Weights of a small GPT-style language model, trained from scratch on English Wikipedia: 10 layers.
MLP neurons of a small language model. Each row is named by its layer, matrix (up: input weights; down: output weights) and neuron, and shows model dimensions 144-239. Each number is 128 + 32 x the weight over its row's rms, rounded and kept within 0 to 255. Numbers have three digits each.
After each neuron's rows, "fires on" lists the tokens most often at its 100 highest values on Wikipedia text that the model never trained on. A number after a token or word is its count.

L2.up359:192097170114138108105156125104152097151138105110177118093123168125070140138194141104100096104064141152088141122112136177174129113156097150113017113125142160175147156131143136126124123128130056102178118132135101096155183147115120111104165068095138111136192181162130114111109139167094157129
L2.down359:126148133124127181163150115110140064132128165091118158162112164141091139129132163106112101085148170154142093149165096130163171140151128172094107156109149110082095014101108160149175183168084115126125141098095138112156127129163094163109114156089219127159101124149127120172169141125124110173
fires on: " k" 20, " name" 11, "os" 9, "k" 9, " place" 8

L3.up179:135165176094083089092139134100088061112093105193145126130186175106149059140157118092190118104123076179044137098203131136106150102160142116106112110133146100184139120123158115112158186163148137111102133118142105126108092112145114147062119066090130125137104094137114094149156155150134172102
L3.down179:102107109155126143138159118148146136197122127117157083108150139099136143048123000118099124131127136103106104127183156165139115132141153153193115080074098115120124159154183126119161104118128098084136124143107083114068117148107255110183128120094101099124113154147123089127116119105110139111
fires on: " w" 25, "ew" 9, " b" 8, " p" 6, " P" 6

L2.up133:170105128112123118078186101165109126162148200153145114145145148088141082126156156139141116105140121080136158115127225141124207176130150160155158183088126098166166155071126127172138173073128191101076117126132092191159137142118116102113135074122147122087104140126111122110091105178109146145
L2.down133:137133067119151115094197108145101100117145169092074115146130090076155106142135135115106152101117098113112160182124123086065153092134188161109142086114095155181102166104082154106127134151080135086112091129151180153125115146177106174125092116144126169092163079075084113117136114154136138132
fires on: "ics" 19, "ing" 12, " management" 7, " football" 6, " Football" 5, " Manag" 5

L2.up91:167143139138103134153194146094125152120114144142114119114181146138125067133190131112127123157123162143089124097161089105118165094115117187134097097119135154154187060138179146096155147163117140118142133053122133153100096145118118083138144090175130110112150130175139109116150215112132198098
L2.down91:182122146159099156102135196111158107134116115061126118139112122137094157072157151119131152098126142156176090184074097162155149080125089140103196117125183095118150144099150148129127117147181071125140137125128146125125145127108119114130111126122156118118061130136147171131093153215128070118
fires on: "en" 18, " not" 10, " W" 10, "ers" 9, " him" 7

L2.up6:136172166114076106103119144058119114099120085170130141176168145139137092135148137119145170120130087072145102101182154163174114139181095121087157097120126139156157140122107121122162188129095148100135105135089133109179153069147110169119161110087128134078108055157131168084156155140109212117
L2.down6:072132105047182101168082155119098156175192112074139140117113136164139135107157130134101164149139085131132169085107127158094096136122215089153143048103150154155172142156106150085124118157126104119168082057162101166102166159101102150142112149102095170121099152160175183193091132164177148063
fires on: "y" 21, "el" 19, "h" 8, "i" 8, "ird" 5

L5.up71:176124141123104123162103172111071153091170160124156140129096141150157140135132151142085159112105126191119114109167122118152098140182119139148098116099153102108081113133128094104139142071135127116168197187082113143133161149135098145120124066118156167135048121169162101083106161175133120128
L5.down71:138139060133155151104108085098179124104088147137094107129112130124188130205198104162070093175126133147151119104116164092057121111171178191099098108150117150134113148155147150116103094100113120112085134122118096190103190111138228093124162107121190137089104133081145081167103106115090161092
fires on: "ail" 18, "u" 12, "ell" 10, "ound" 6, "ain" 5, "ang" 4

L3.up99:113166077150153137116117158099196101146138138131119118087125111151122070140163182125112087174079147066062132129136140146148144133138131138113113129111140165118126153113142135149141128141101139153147141197175137062196184157175103160120165129101177077125116096138086095077127072152183077123
L3.down99:152114102095158100118083127116181088135104117110123128123192145098110125122130120122146133170089122135115155145077082101078171148148116177128113130138108122118167158174124109127115113095150098109185100204119101105147141135154110069094095161179129164097105147143157115095139125172190173098
fires on: " qu" 16, " so" 15, "qu" 10, " later" 9, " che" 9

L2.up182:134124083147178144115120168154167149096146116146119114055135128128147121160140154128114193115146127116089112127154117136141144210192199101127152111099084143098054135120122069190137216111139129120100134164086071127131149141128108154148152179070129094154172167136026099152156109185082088148
L2.down182:185137088096185180140143138141105120093128168100150065127138147132116126164169141144144095182056103154101134151146115144104114116084114163152120082158132102071125126165129184114086117129115143119104151174116075170102111109127115139126126134146157158103104127189220177129134070109127107164
fires on: " j" 19, " ab" 19, " the b" 9, " a b" 6, " to g" 6, " bl" 5

L3.up19:195090147170166146137134158114097142186089180134097126125186240129096112116135136181153125164034132116161149125163136210167125086094093202127095149113085154151137142112142132095162156113174155147115108071171141107104095131117094162138170086146164116071136200105162058138133129108230110106
L3.down19:173137116123135069125152099097125083154166165140110114150091075173115133174129145121137128086167183128189139142153043104154106162140086113142103170095135118112160126060123130106118085138127047144150113100179157092161198074190152113129138164114110085134125116137127130131127130131154111074
fires on: "h" 13, "ut" 12, "and" 10, "v" 8, "et" 8, "ob" 8

L2.up406:125107134139191105132131144105074145060164119118121085090124100145095121149163150129180179172104131103098134082146144130121149141165151156125133119137101106141099101166093117080145154100182171120141080126081115174124097102105108165135126110157132166185114142157124160106126117143150161040
L2.down406:153111166121111110179151139157136136102129159144084135173085134135129102108116132149112129093143138168113086145146169131072085135138126132148073127095060196081097107104098090150118125123115112121096154109156165104115198095133102147114154131200168103116148107131133088116143108145040112157
fires on: "is" 26, "ail" 7, "en" 7, "j" 6, "iss" 6, "ens" 5

L2.up127:154110189131142091111099190168104154124133160155198069129164163183173153144173127115101172157153113117142124103133157143169157116133127170074094120123144109116117177104135161156151150049108159054145088165058106173130161144104109115137128093111142149191100154153166111104122156105145160126
L2.down127:155128150140129135108124122125155158133125128139172152137134124120109134129110113158138118149108114110139114134142090089108170135116158139166154105139140075084128119157157143121126057147084118167177091128123127126132130176095120149095074161148088100117123132166115207108138070186136144182
fires on: ":" 48, "els" 7, "ity" 4, "ors" 4

L3.up207:121092084142126084133110145136137144158138162141173133128097115156107126138164134196139122122162102081097140112112130082201103155117097116154091089047078099104115161145118112087171116109144172149132098114115089148122143140114100193108172126164163137109067122135108071114150182155097192131
L3.down207:112117120156131194108135152066099098139151133158134066104058120160123142161087148159086111074103101153154125187064150111106124124149128167165091146104106140079127104180052139128150064196075129064161108152195098117142125206124097057179101105122155177162126113110095140139131137109116103144
fires on: "n" 15, "pt" 10, "ived" 8, "est" 8, "ed" 8, "ect" 6

L3.up444:140119147091134077114057103190148157117127160173118173137098135151101128176117142128144107119146150113135125067177165130174126151113064185138132124106100220086166135126126076109157158080162171098098086089150124101129097127095095039145144101114175177160095137129141170110110061153113158132
L3.down444:164117103099098164119204115115094135142156125107189124079088136147152164070171107138126163169105187153059160161140169150077111086119143125112194142137149133114164154103122106123114158162157144128105127207112118069159124105108101096170186089090104142185137133144100078112102176071087157122
fires on: " " 73, "ed " 7, "s " 4, "if" 4

L3.up436:120134128102107133115138148107120091085102099155161111100176169095143048088165104024134126132105086143076131096211098150151141127185107118172090109075128135158162137204216118113166145159131099112055153113153089122121109123100122099091119108058081085194087156115129122138126144113130128084
L3.down436:129126124110137125149136124110139126130112115134148129107157154112136103026121025142143145130124105145110110096173161161138121139156110129155125132079137133127099113120170131153173124119136131108098111163131115122140135132120255135090143105080074109150123124149132124119138112130121134136
fires on: "h" 19, "th" 16, "j" 15, "g" 4, "-M" 4

L2.up67:139084141164151115095147088125149184177117134141154064140211157061138138170127134168123136123135121131100180086145121174132163122169148126125121088111091158083075126038150083155142138106177137115106154148123121142143131060136111162125131149125152147131109133154088141169151144150210156078
L2.down67:139106140116100172085161130130160104133085143085071168141083195146120155166148179181058133137113125096124122087128137099125140122162141134117117100117161107164143155088121107138110124086095099186180185099155116135189141081133100079151139079104087110193134096106092143162110156110130164134
fires on: " to" 29, "19" 17, " most" 7, "18" 6, " I" 4, ", I" 4

L2.up291:134159150113123120106059123147105124125163102120137060076172168101166139159190159141172126119139083089161173099159112114126157102124073155115075178098121143110115134118175135096135115112110123117081199107068102097167186132106112112145121108114118083058125158129102099133116120155142141176
L2.down291:136129183170083166075069122141110095110114101120126168151140115135117131147139118109131112131163092142209105186141094050056103158135101183099107153090117157138116138149128130131123108070140075145119139107114115124183124128177101092140150130141143181163095125108166078156125227157104131138
fires on: "\"," 32, " during" 15, "After" 11, ", after" 9, " after" 7, " After" 6

L5.up430:169120154093091135088100198169178116183108200130119077182145166114163145119152171090119123061089111076045119130101104143146124156136153146112135147119147131142155147180159138101139178154122147128069190103133134090201094165110102087103177131076176157141089104130153090133112144088119142109
L5.down430:061093153120142140159063138065095113099128104113124171157116107114092117144119112123116072089172080141134089101166100217084110144143132124130093094086209121119119173119103209122078180172103090128112174190155112114141137122110149127095194136130124130153145120093113120132140123135111086140
fires on: "w" 18, "le" 15, " ft " 6, "ks" 5, "gr" 5, "ock" 4

L2.up173:094131059194148080086129174141133112082145152104142134073172126173121128164191128142116123161173129160149130076148114185108103143091111155119108121076123128108144104088109118142112182119138169128053125141125072107112068141114107112125112142182150146143152135132138083132129113183120110163
L2.down173:119127117101132142164080109117109144076114098144089125168130099114121146140114154146158061099122085109124117128152069173145108129143145113130158106088168095182135112167120200106140123144152065170135087162156115183091046083178110116128085150134141111115144121150051063153102146174133113121
fires on: " | G" 11, ", g" 10, " | B" 10, ", p" 8, " a c" 7, "| B" 7